Weights of a small GPT-style language model, trained from scratch on English Wikipedia: MLP 1024 tanh GELU.
MLP neurons of a small language model. Each row is named by its layer, matrix (down: output weights) and neuron, and shows model dimensions 0-127. Each number is 500 + 25 x the weight over its row's rms, rounded and kept within 0 to 999. Numbers have three digits each.
A block is one neuron, or neurons of one layer that tend to fire together. After each block is what it responds to, as a language model described it from the Wikipedia text at the highest values.

L2.down131:513469499513512511517483539489502537504523494542509502530546491565474524491470509474489516499469497482514464533461505527538499504506522492461506502529472492518528479511507454533492501521513509524510442537497516490489493527488538443534475503505458506460480485502494489454479514467462466442469504470458486503531480456480522534468524468488528474462513496502523506552513521498481521518522
L2.down186:516462476560511504503498522489498508493530507550524538472511505484466473471465521494471452488513477464552487503479512570516478516457483488487498476545499483516519482506492529522479518542509528501517469586485495525537491499507516472457501528482500466499489491507516499473496515511516524521506502494468487535439447480487519503478495518478472535485527461462490491509509518505467521492490
L2.down521:486519526543477479443495517471498472508511522507507516509487519482519509497563495477517471459497520510545534491522538545477524516489444496501534505506487547497487498482476507477513480515508513543509505520528483526481511487525506496463500503474537452435472508518479524487512451481524480473546498514516450532483488518510512533508499539502555508513469477500460476541509513474558539499491
L2.down533:490483464561491508469485494471522515530498517490477517474539501479515515473516466557512443501530523494517508530474510511503500517508486456466519516513500500510482506520508532539531478533459483478469492479505542517480554522525517494502501514484491507558483458443471484500489460506496485473556592478519472519502493522534464513473493535490523481486474489457484513514517517479497518479494
L2.down615:487493508496491454450505489508506542489520507516489481471533478464506501528481464472496476484505527479531528534511501540506496530485515526543494480506458489436530525546510488506539499507568502439554446510494514499516481533503500499479482466472472497508472511499480491475501501525501485508508522497503465552490538537489526506483462499497556472503467486405475507489507518492502486477493
L2.down682:521526514532514524517444460504531494481489495562461489508532458482513530459480526545461504473476482505538495483518478518511501497476540505516540508489473504465498520507504488514481542539529500481506482511501527516479544495516458508526486474501532469458507464499484492498494540517456484476487514524470495544504481516510510480543486489468523527479462519491481522540542517498482509520462
L2.down977:474521545510495478465462500532522562492491526524471531452482508481513516545509466515492461513496520474461479506518480506499537497480502514525525513471514500468539533477497526549495523539492515481522474529535501489488515498510479423486521458495492457482471490495498449488504500475537537513558529491525528533482468508489508528454497506489486495508507543477481533520489502445489524490486
L2.down1008:514505498541468457459470506497482467575489528521486534498529485478479517513535527539472500485486555471511487548494537537528479504492521490538519446491490465508538537500486550522487465495472502515481474527499524509457521511570498521533523499487509495506492485459502448504517511469494504508529562482516482497524513501475538497502547509477484518485491519480507527496487520478531490483475
Responds to: Column separators (mostly |, also ; / =) right after a name or label in the first table cell, e.g. "King Clancy |", "Armenia |", "Allmusic |".

L6.down689:491492483425503505466476500487500493469526515498479468541491514494498527481483530450495472464553499553527544521491510541526476495487478507499497489478494503488504524516474517488467505489461537490547497525457493496470532482476503475501494474473500533516517489471521536515480464526488512544514512482487513479482494490514545492521506517509565543470477496479540487486455518544526487514499
Responds to: Inner fragments of words split into several tokens, often just before a suffix (f-ight-ers, ex-per-ience, prot-est-ed); also the colon or pipe after a table or infobox label.

L2.down79:497502475535508484547525492475515480515525503511493511547450505479475520524525487477511482509472469508500512525488463509512474503496522498558523513498498500502492516460531519500531523532509479496540511547487483463504524463552512455500517524509484505484479473462562506528458493483519493520495476489562484585491454510510509504507493503511486514526474501492507486518467494477483466475487
L2.down396:541520567525515500538551506499492498465542547501496521482475496520507508534538487464559505483514480509529525473497488523465495486524513488522515502484540510522523477476516491509483514518520528501465488481490479494475503506480501534482467499480474531509534525507494462522511544442454459481481476476525494460488505525478468519492498524511455528519501485487467503503493474489514505469499
L2.down420:442515489513535488511441513509474509481503523434507471494473499516492483503476504504495500466499483511469510508533521556477483504516524499528498539518508505563503455438500532506440508492526516481479499490508481435517477465513478513480536530486457502535496510503493496520530511507439514501508483487524507521522509487461479530494524502523508486501496458514499530541514517499508450497504
L2.down484:490476500516494497460497559520526487522468488500539486520465531510510484484502534553538532493516494464479519536518524469510483465497496447480433496507485494497481486486520482493455555512475518509502530467501556507491512520482482494515501538550512516519540557466492488523486509503532461495513480539451517466548476512472512468539498505529476488499535521480513523520452477549500502472472
L2.down493:513486484466529489519506490466539499527466464491495519528519541474546479489550526533466485533538513547518515490452548463509497499512506487486456482517497514496524517537487502507506494522447515487500526477501515543497546486488515473482532504525465509500516495514526490509505439490484487454496523497499490442517529509526476507488551532498515486457499513527505509486481501473536513503480
L2.down604:510495518480502539430530526512489496517529536511464502499502490487488487513503485482502513521486510502476497506521497481473514496458515512486485498539501540472464462503471512509517510524502441541500508482522500548498532491495497491513449488505487488523514527546526520515486467480529469482507507475446498482498513464503493470481538469571541494523479513513471499461479517517484484492521
L2.down788:520501459526458469484519485462514522490506548474502479519474526510502466509496485488535536559473525476550495506529498469522475462453468478500503465521491533484517464475532515434497499486488490502510551494497453493460523471474490536502476514461482504525467487557480445487498505566473496464494524501522436485476460500513526470494483485466464475509507525510541497517537510506493474502494
L2.down1020:508484529515491501468483487543503508518506544504542485488494542491495509471511487477454542514465477519474440522487525466464494503450499514488516501512512511503490484495483507514533494504538513496498505497541496531483520516530485510465513503484569508476490477522544483492492549487503473519452481475508505508509448496508484480477496533534510457451509519552508478532479518515505509529472
Responds to: Fires on the word piece right after a short prefix fragment, mostly re- (re·ach, re·organized, res·umed, re·new), also do·llars, No· of.

L6.down729:538489507486492483488542537482454538502479495490500463484514508545522513504470499514519472485514507489501515465533444511514516522549555511472495470563508484484464524553513505494543486496523471518519463499474489506510428497492495477465469482467526452531515464564490523483520488488514474521516506475489500467480486491536548502502567500568487497485506495492502478473500494522503502478520
Responds to: Final word pieces that finish an adjective or year modifying an upcoming noun, such as specialis-ed, As-ian, 19-26, the first.

L2.down51:526522557476500493464488471498460554495478528523492479513484507549529542520521476447507528472495488488496478495478480433447504507533515531531469486541521521512503492477528467493489544498515501487518496497475499485519465504527451467496503525495500537499496510493515492528455495495508494487570574509502525533481503459528501540514485527476505521503553492533510538527494467549514511507508
L2.down120:472497464534477506512450457542528478505503491521480545504472475479538523491512498475528518491512511465516493524505550467505498470485525498545502485501481523499519531461487505546456513478510514495512490518503498505539538506519517509442488460526508478489519491526482497463500533499451503504498468545485486511515499510472508508515446484513515498469482484511533500528492500478463541459488
L2.down553:520497549494485512480499506541546492456497461549467465501511487517540458455483478481521502541475486526477484478464514485481537501493553474513546491462526481513482548488460532483481516458482529504428515521487530512506518510502534522479497534507498512431493544470499501500502461485497495498515511479520481472510508480519466534509495508510531524564515553492492516531517461482490495513505
L2.down583:520505512514505465512510483522484529478463485515438500451498484522474515459483484482492465499479524472558483481471457508496501511521558493509494524538490466525543467492538517518478495503513455481519494491495494522498558462493502533482484482505525496512513527491523530476512524505513485533497486507518530549505481525509508493497550488526465514478517489490489492460542522528521502537479
L2.down633:487509458515520476504519489496493564518502493510516466490498516522529502492491495538470521495502520466452476487484513504492499579523505481519517497459460500547517490521448455507503493516518442481507488453498485487562523527513508504503505445473520440486534515492491509469530524486517541526534494510533531508500539497496531534493488552484479494488525525521547519504500532485480542497520
L2.down729:519521463481501523481484432524501556502472514484499502514520493451499469506488500506435476526520462462509517502460535551451476516484536494484528503501476468487504496530461506505485492497541537466536518497476509533497484526502517524535525477467464483503512535478501496502480497514480497509517512495504511478527529530527528464540481494554488450482525475455511511505459516450505480497479
L2.down734:496511501537559509485484553505473488492499514504484521462505510478499541488488490472487517492499521541476493480499547496519505497509474507507490543513491494495461504486525496507489550484475463500521539540523467493484457501511523490505504497539524491486521464501475493479542527506518477510534479528543475492550541518512487492518554498490520504473545493524531507490517546542504453500455
L2.down839:519509481521492487473501547509535540466494489487521508503518446523488500512522536470479461494465458508488537507492518484496501478480482517526479520492501531497493516454511478512500522503553514510479465536475501482520482531483503494483502468470485523475528498532470493505518533496566490503500490493450443484469486462476454536494514559465499525505517484465484531513492483494505509543494
Responds to: Second sub-word piece of an ordinary word split after a short start like f, p, con: f-un-ction, f-ran-chises, p-ri-ce.

L4.down207:511494479495498518514483513490441471499558487492515519545454464502498517484491514554504482443498505493562491465489465481499499474472481496494519503481501509456470515541504531512500483518502482493498488509441509486477515483515500503470488476506460474470471499509551490475529477533536513515492491507497481520496534526520516511503469508516509477466504509471494503521576481495507469514478
L4.down309:517496506514506491486519505478474510479559538473452460505489576524447499523462488478498495492494493475477531520465525484511449522473503478549501464494487489515480467507529501501523505459506507456485530483482508502537467542449489485486477503482473547483503513512508540499489511505526498531536537512478508491527482433491497495520471498547443527473450490462513461502525504481516494464495
L4.down352:455499457537514490488498520472525462486515478486507474519505501528518508541495473511522542453511482482475497460486527485554480520517459472486503480520509536478516512547480450510523460491503484500548525558488527486484512500515473514516452498492512499517480490465463536527490537504487507500524507509462525538466476478506544498437479465518502508478493506470481502501524491515512483515530
L4.down384:514496493462493485491505478496480417489515497505510484481496467490522565480491501537568495490496529534490471514476504524514481509484510527490457480451518462442475511522452525459491527498514482504516491552488508474505516547509468499541504525521547532507480497449471495472493490520511528517545497474452489515531523479488504474491526536503515458514511488466462501476493516532533486517484
L4.down439:484474501537504481499482476521467530506494472500501510491489531532497480529470463496512485490477507455470485508454508516468506492482501494549484528522511516466500522511495501474497489484538547506510464485448457538538459470500471527464496500496483489489462468527467490508491486527497504454534518479506493527494492466486478493513520488477523500524506492484520477497528532520522488503513
L4.down575:509494486520480473528490475457536453523463540542489511475522505517485524479481514519483502497479498480495552504495482500516492514534492526556476474523530555533505518440503522479509468453486502493482529431521496538487505474471505514530482524464484523457459474491504533502517535515506481466490549512541477530524462464475495513504502490477498522474484470486465477501491520489469513537502
L4.down637:528563492486526472506536506533490492492524503479503515471525491482495509506519475498489521525500508506527483559517530474509491469519518515505463517468447518496491543516478502496508496469464494513503499501504515533479529503505483504491532498494532530460507497457487508481520502476496530476485505497471466479505498496522462501476447516517534503496546504516521457509556531470495470524553
L4.down786:455475496499440498468549465494451532504460498492532517528514495432511522478501495450456491487500516525479519484476485512494508509542514480507474519503477502485539510530462502477491490526521456483473532468522533489489503509538485484520510500515504444534529493479480506509462463541492502543528509489518496509502465499525508489481538488524493482544482501563511478577492503533479496494486
Responds to: Second or inner word-piece inside a word split oddly by the tokenizer, especially "un" after "f" (fun, function), also Go-al-s, Ro-b-inson, re-leg-ation.

L4.down126:458511525465501475465494515530481477475523524536483520473499538503500482499534486488529527492513501477526511479507531512527493552491522502467486562524495509490479480531496480497540494509525508545508460472463519472528517521420488473502480487494480546486503506524453506469493458490514500516513482480519377512473552532483520498506489512464503514485533544479485495499482456520522509492525
L4.down452:505498477514499505477521468493517470500450513499462526470457493507488510527495572523512487495494500516495529487488461493443489465489480485509508472541465473501523491509517482482460468475517485524477491525488448474482474505485457486516515470501514446487505464512534523502510495472497497517488535479466487488527511520475507533489507515564507542537498513515507511507492553473461480487509
L4.down470:491502528518492493480508458495525469496494495495477488491457570533499501457550500465523503471540528469457516496491506509493490494511475556482507524473508497484519518492513489483509498533504514497504478552465469492504469533518486545510514539480437467500504473517519508481460462518505497517468535477509542472486501503471520493545533543498528499477518502512486527495527515424502486503507
L4.down569:479508485505489483503507490491486530485493497516557500483506569457507496489529490529492494482489513514486511485503505503498537486467466466466560476492489446479490517555498505529429488500496492533508503488464529534494487472520513470509507538497511515492487512511509533484486408501507524494503513515504492505527491532521521507483515499498504493503512472513480484474497508489490501508425
L4.down677:450496466439472514527504507431506526548462519464512481530530536498501505519554479499475492486467503497481497472497514508482442506530524479480471511532505513483471485504508511521502521512496458529500490489489527470498510492484483477517519499479502487498438485490474515489525456497511512568520512499512459498526507484517485521510526490477516515470472503512533493491494475490527506495475
L4.down755:518478508522503495469510496506536483505469530516469517480422524523519473522487543472554482495509495491495530469469464477451503494522503523507501512526456452520514531487481492425481479480504504513485523513486483501492505520534491553518499500534494459489506512488511503486483459506502496476474470548517517478520490476474497487503524504503506535503509467528513497529516518451447461461495
L4.down917:487457487519493528501480480549570508512542518509486547464443504497525516503509522512511470490541520505533498485515486501436497524492510558477529486535518477464524484466491505503489494445495467506506506491489501514520467494455458499499512502491491499509535473512553500508497519494496519507529521503489504516507501508448458548528502524555467523533510482577527507496532515505502488487506
L4.down990:512509491492517521491444502466491489543547498570513458505546534527561553510518515480508471499492487499487526483513536512527485481452449506480515478487496476456518536529463531479477487504482505520477514521511487549514509515509495517479471472540511469520447494503506499482517492505485480474513505541441503533518481516508544533492497524508501485507514479516470471506468541501489460490512
Responds to: Pipe separators and first tokens of cells in wiki tables, mostly right after a name or text cell, as in results, sports and court-case tables.

L6.down565:483517494485463552487486484473518503492488511473444482500480468434507532505519519531579527450486491465505538486459475494471513535504496522431534480524522500493526490527481493459516476556486508502498504512499494524495491536520483510514528519508525480503486486450502539525495442520542523494480497557512486483521489487508506537505504485465485506498465520515514530503438503497484482491488
Responds to: Tokens just before an expected date, like "in" or "on" after founded/died/released, "Release date:", or a year's first digits, e.g. "completed in 1960".

L2.down137:535500510500516502513509464499505478521505480489529527487531489518513444480521458507506444536504507513473483480506530477498460510502508514487504497501500514507479504509513519498501512525510493544479529561482476486561427460509506508510522471489489492468476491518504486512496493495516472527490437478580540496506494550489479485476502504503487472485492540504470558551529531511524464518519
L2.down199:499501525505505471473461527494497457487504492491491509495476506507467530518499481511474460490491511508540508486533504534493514508490509544504505519554491513488481485478560480511524483529502482466519463467494541507517497489521505459491538474506517501502535533532497475546434506478488508461512538541524443488537474495481543476505505521515509506472513520513510480492499526471497516500469
L2.down257:486471513493515541506457501533521468540535485517457506495468481473497487495519550472466502466456525487501515533491484453502483502497478499519481497512521497501530464546521492478479472468517523503455526479503516486564496519472509473533480482489507504478531513495508537527467493463509527528469489525495522504500461506468506503471543516475507480493468491522524519544470462502517537505524
L2.down473:523543519485445487486525474519499558469477504521483497480506499530487499490508486506472489540490509455452518478510466482520536479475504476528513508475506530512449491520506455518525500516507510503484484467514512486544469486492539471485519502459485468491460528497520492492485491497455528518565487511536523533471524505492576496491484571506503486490506468490487516502537545490499485492527
L2.down675:489494490520506513488463442489510557511468501490549542471493494492479492529480471552470504515523489505494494496493532500498484513505526500534495521586501506516477492485479544531503480497497494506483431511494482522491467462485521470511494517467527481505538498538469504453488467478492520474491472525512517470529491487497515491515511515505539491483532457508537503441519465542461523501515
L2.down908:506509493522517511464494480501438497502481450466545534510487523466498513491480534495519500485538503473512491512527494450461502445547485491505473457502486466511521527511505492522483505493474498474512479523535485493513488519513491531449483458462477507468513479477483529495528479496503510487521517521507503486529472496507487517519488513489494491493502470496463542565523477537448545516512
L2.down930:501485496492488471485469496484529496457530488487523458462486508523530499488464510508555461473516509484527456452509514545488481511537485521520469489482484476473507497523483516524492499484524525477500496520476500511519473459497520486501529480539489485468523472529532494535469545499474497520506482453498487482552536505491463498503496493514493497553549488500495523529540435514555452518532
L2.down952:493484509510467507522459471509511530482461459529442512506511507523463464467486453487551473512566442485463508499485523477500465496498496514515500473523496481488443516500527430509491511460481533513535530455495495526525468475522519557512473524503493498527482488550501495478528533513493479513526497501543513468507557514475485523492472497508485506503431525498522547490471501531481532510519
Responds to: Mid-word pieces after a Ch- start, mostly "ine" in Chinese, also Cherokee, China, Choice; plus line breaks after "= Title =" headers and table pipes.

L4.down60:533512516522483478485443536491516504472509484506524485494533492456511514513481481512507475497512488505458481517498503502487497514499532479511481513517495485480528498482496473470498478493525522505541489500521444519495452503516454491472479490476498495497489456550519441471512505518482491515505494500488504514523503526516519488486537516504506463532549559534522495500507541503488511481496
L4.down168:503483509552504503476524528520488458457488518543521481462505521506528507494470486515496552499501503488490510474531538484499491527520539501555492521485483463520463521479514522478513450511511483501505518510489474489474492500497556487463522496455466516465492481474502475479519507480511465478522503478557459482530526504521480503492509482523526510500465507530446469507482494501500483542541
L4.down204:542509509514502518467498545493551504511522483535492490520519480512450486512497502509496461515494482494487519483487539458483459495466507481486533486492518535488496529511486531503494427504491467475487476520490475559518512477495482491442486483522468505530473486515525499466488471557502492476492463518455528480537528521500492486542453510515504531486515517495510503481546514447489517544534
L4.down434:482557509526498501493509504498494477468512505512488487499515513457515481480521501527496487439464514520534525476488476502479451540482524498478480523505487501505434491467507465495509484495473481475471512506517481525525501520487474522489518544494474522469477459541442539491526484528526501422488478510498506525489454489522520496497466517508507484509535498527526469448487546530541462502514
L4.down563:528495511519498499462495506475531506485533472555498503480496464504507502501478497475496474512516460500477507493524522498505476525517494522468476500509527490503474541523537505484482495483535518477455495510493507517485477498435510542497516490539499489511522511502488498510520514507491504510472502487522547455507465511490476504460492497508475552472563496534483477485499527516447487516516
L4.down760:505499510463507528514479517479475498460522490504524509515495530514504519509540498509495503499497523529503486512491474462485495511445544523489479489455483461495426518492527506515519453470541481469506528471450473503510543485514531568498476534482531515474494473493468461496484482501459514501502516525490467477548489507490501526493549508502523514486476493522555499507559529567517480503498
L4.down767:486476519551484518515504478465511508520513533493526499476471473486527479491503471498529510505475530500507521502531532534489516509526519512473517508516490461483489506467529490497506484503506530492521480507480525489523527481494511490514478526492520490484500510496476555467516520472512475491443535517500560526450473502530495499472531516497476497470520540481519520508523500544524475480525
L4.down831:450542482457473446518540534520518474496536500510496508485495435500515538498535481495471492504493527544513526495478506500480494540484528515456509553542476470499499476490546528494476484534474501494505495530486507482509497499488509496496557488488479531511485463503478466515487520490494479514511489504556504505504483509479521494497506465485510486551540493539522510452497548515507454476478
Responds to: Final subword pieces that finish a word begun by earlier tokens, especially nationality endings like Norweg-ian, Russia-n, Croat-ian, and -ated/-ted in designated, invited.

L2.down10:490483493498509474497493504508486467447491514480511498524511487511509460488484481463473508510466481525459506468518507529464530510490522441476483542491462537512492446453490500514490462493500501520437512492519491492500507509537530506549506505489480502528490453468501507490496526502500490493486480487492526556513490474501524471544530507534511528477475488536565526524484511521524489497538
L2.down108:496493543464500516472509515515510498497547522498462522498502506488508475487495456509494493461515527479524523443507500508534486452499482551470494533541538527552531487491483495509510480509472474538536501488504450499474487492496499495530461487475479515460478454472515493533464491454508494502469512539474511492523485511533528535542473505557475482474503515499476524497486545518503517562532
L2.down215:502534498489513537451498502510506508467479485488505519530504515476505435498497464513491504536488476494514473498533510510539522484478486537471448483503532512509460498513495482491493513508544540475482474521519489503435499543482510524485493488505544514515517512498520469508519488496463502486550512480467457517545496499519488467475490533481540500484476476485533478498516487478485453526546
L2.down241:506522528519520503480451531496499506479507466491480512489494455449497484469513481503534474517548473529524507521498490515560530553507498501431489508508507490477500541492533522535520520471480517521512499495511467460465494462471492518500515523472502492497463522506470493516491488501526461489462517491494440541489487511526525512500560506492451516489488521442479524495502518483527521536512
L2.down359:479501510537504529477475535519508440495468517484514512529513495508492482511470507530487493483508466484455507465500485495474512482521520502507470505487553497544494482474488465515520511486579493515484498509502488520497526537456522483484506529503476506505450444503519478474489513522493486508511482509475466502524530466515490478561512495488502536471497510518528467514535537473497530492493
L2.down636:503519478555512521495501526516539522530476501497494519488503468535503508479501489555462524451511535515508482505502541520496470471496515476487475471471500482520509517415507518506475492518490465501512576506494513529513475512506499517480491530481448505548485503487520482476511532485484511507507491560516524486515518480503519504526437469455557526509514491538490555481488466476462494474443
L2.down805:530486498481554497516496504489488523469478507518500515467475505540505475535482493501504479490465514493483498508518477492438520485461487495544467508505535503505449560472491519459469423499520508476538461523523484513533500522451534550469499536506481543482516523539510503461485452511482494474546495480525453523458517479521487508480486489521474523508509480476514517477493499519527480514508
L2.down889:526500476474509506537494504478475487461494467506514473526551475505503496498495505510526478466489504493521530485524442511489535477502536524428502537515504479573496492494503490491471479488501549523560477477508506471512491553483497481470516512554505467479494473510500500513506462523518537469529509507448494538491512497503491531464487529530459528451509507484485523470542472503535489483549
Responds to: Final suffix pieces that complete a split adjective or adverb before the noun it modifies, such as -ant in important, -ical in political, -ary in contemporary.

L4.down82:494520458508452521444531511497524509482527515521484525436479519485533515512482536486536492523492535480500541508497490504484485507471542531505503507492491493474514508511536518455503480492515511506506455536549478504507495501478495501487477527495490523501504499435541509509526490512500518508531479488508423519485512479466527498510472480535466514491484492502475502541521522542479517518486
L4.down136:488494513536491494494512512519454438439564479472486474518456494531472521485483522518496503521487504483512513492501495520508495485517485472478488458537529500509492486521508477480503489494470506541489507487533500499474493477496511531500474533479498504497567513489476477483505421524478523498491521487493527471491486539496531529510499489514514494494474497485511504512478463509478514479496
L4.down149:498546487521477480534484521513535501526542450511492496489538480533475510518503484543503491463476498474511488529492502509492489492537504523509467490516469532528492471530468508496534507509527507501543478517540510496512482508518469481500509501499492510497497490493528471490484523543535482485469467500493500478499479521494542497468481499510515512511463496530518527518505506517495491507501
L4.down294:482514499472464484483530541529531468496463513499452488500503497453469474473507518499500514503457485476464488505528490521522508519513546519489456532503537504525461467466514493540466534505528498509520487501503476480522479545506502471468516494545478492477490451528475492496471545467480495511528445520465470465565503483526489475504472504538470507477509488500528490465481515495488494464507
L4.down655:537524485536491478506467509499541506499485467517501484507490494517514491490479516503493563506446497497495507522516457499505488508529548499491524560518490476524515543544504497502451520499509502491470521560510496486493458537473540512488477502525527506506504490515503511545489485523498500456507527489551493490497504490494548489483474457531496534548470506465511509439505508507477466487542
L4.down680:445524543502521527479532519490512508539496483515457533497484494518514504496509452499498487477496536527483517522514490503499514447514509513487528460447508552488540468539491526509453475512512439511515521511538435509484487517442508479507465525516482483515540487499497483508511501510512502508503504499474497489494459483485496510473493516505491446479494513514481490479485463513496485491504
L4.down977:494502515537480503447518474542554476505504491496503504490498476481527482517528506531535529479485490513482517491486510507513511483486477516446504472509475520514532494569517483506485525549504491494507496527464493488484517539499497467488500482547490529537494456471501480525501469515509504473471474548509502487513508521521475466542491504499499550503495496535524494467473497482488528474511
L4.down1022:493504496548486522483456493485559488500512516487489473506521505505527502466490536503504489493520481438470491506512516532507479476486465498554499506493507507508547513479522485541580498528475472522504498502483505516511523516447530458505509469465477510486505503534497572500516525503517473515482471511534532487477506503522536495529512469485467498498483520511532500486463479543461464483491
Responds to: Function words and punctuation inside date or time expressions just before the time is named, such as end of, By the, Founded:, or October 1, before the year.

L4.down85:495473500521484518540492489503510480477548478482473531491480471467474497460458541493499507519506516513482539496497508495501541531531523492476466460481498467496542531490498495543524490447501489500527475466518544558506506478449523503543483492457529497501480484485487529495454482476459472486521509516503470534461498506553521479496523487464518493438509480493517481490495515505582485473494
L4.down96:525501507510530474468509501494542501533549461486477492471548517460490522533519503513528462492574541522493465526502549454501477488549514491516490544496492526510502509491502523504478544503474520513519520505492454483478521530506421492565491473464510491490511537530466532505445476505503453504499469508503508501497492507524455487515498479497515506472477516497505506481524530491502513447532
L4.down155:488484524511481510537473466527531493452536478537509521522509464446474472451496459508495464518494512509463516503506553500488514487465492464533516465484476521534505481469489534483521492470506512519469523498494512484463498476515512510485461497473520445489488497493445482518531473489461487459506535469462501511502526522478481470493474533470472511493509485533468477461551554482484501507537
L4.down261:493492514501478537505493509503474520482468474523507510517517513526480538458493528470504491577503483516465489507476488513484481459494503480495508537507507482473501499517476498539481496455484526472470509495530534547487539514479510504529537528528552491528473466477459484534513518538508484502504522479530507535516513481502500484469532493541507469516509468468509479488512464518489525517496
L4.down527:520522455473493517481499537507491475539523518489507498499521507490470499541557485514522472521491527492495534530524468478544457458505466486512508485564456543469503477487504490481531518470479513468532508508527514518484483468508552488488521501481459491530492492513494481472467522514539486494536475482486502498483520507505560514445512563479481540510535520512533495497455500491443487505513
L4.down812:485490509523524464479503460497512510510534531474545486510516502498509531479457483482508538516518498482513517544493481479486512469492524480492511471472512532488543483515536516530492465534525525544527465478502476462475477507481556462521498523556513475502504467459482530521508521521509501490549488504488472473474506485470488513500489513476487528472494542528496532506518511456508536512478
L4.down859:508528453499515504504512473469473523457491521491526477493506513461505490520543513512488483486520498466525486438479474510508524471481517517493517507471489502568549489517526494495515524507522517509500560532438493460486528553463487492482481511485503494482482514511535496492488498497456494518485524528478505525519513541475504488489520458489477478527501472499514484529513481490521468520504
L4.down862:492479499495495492500487474473497447486531477509497473568516508508517517497493493472485492471498566487505517546501548506503489545493543540457524448479507488497465464475498506534474476507438530488490448472513478514523490535494508517481521496508509517500491492524487450487462555535500476481524519477488505491540478520491507503518521518500475515541470444519508522515495482524568471513528
Responds to: Mainly the line break ending a markdown table's header row (Rank | Player | Goals) before the ---| separator; weaker on mid-word fragments like Produc-tion, Cen-sus.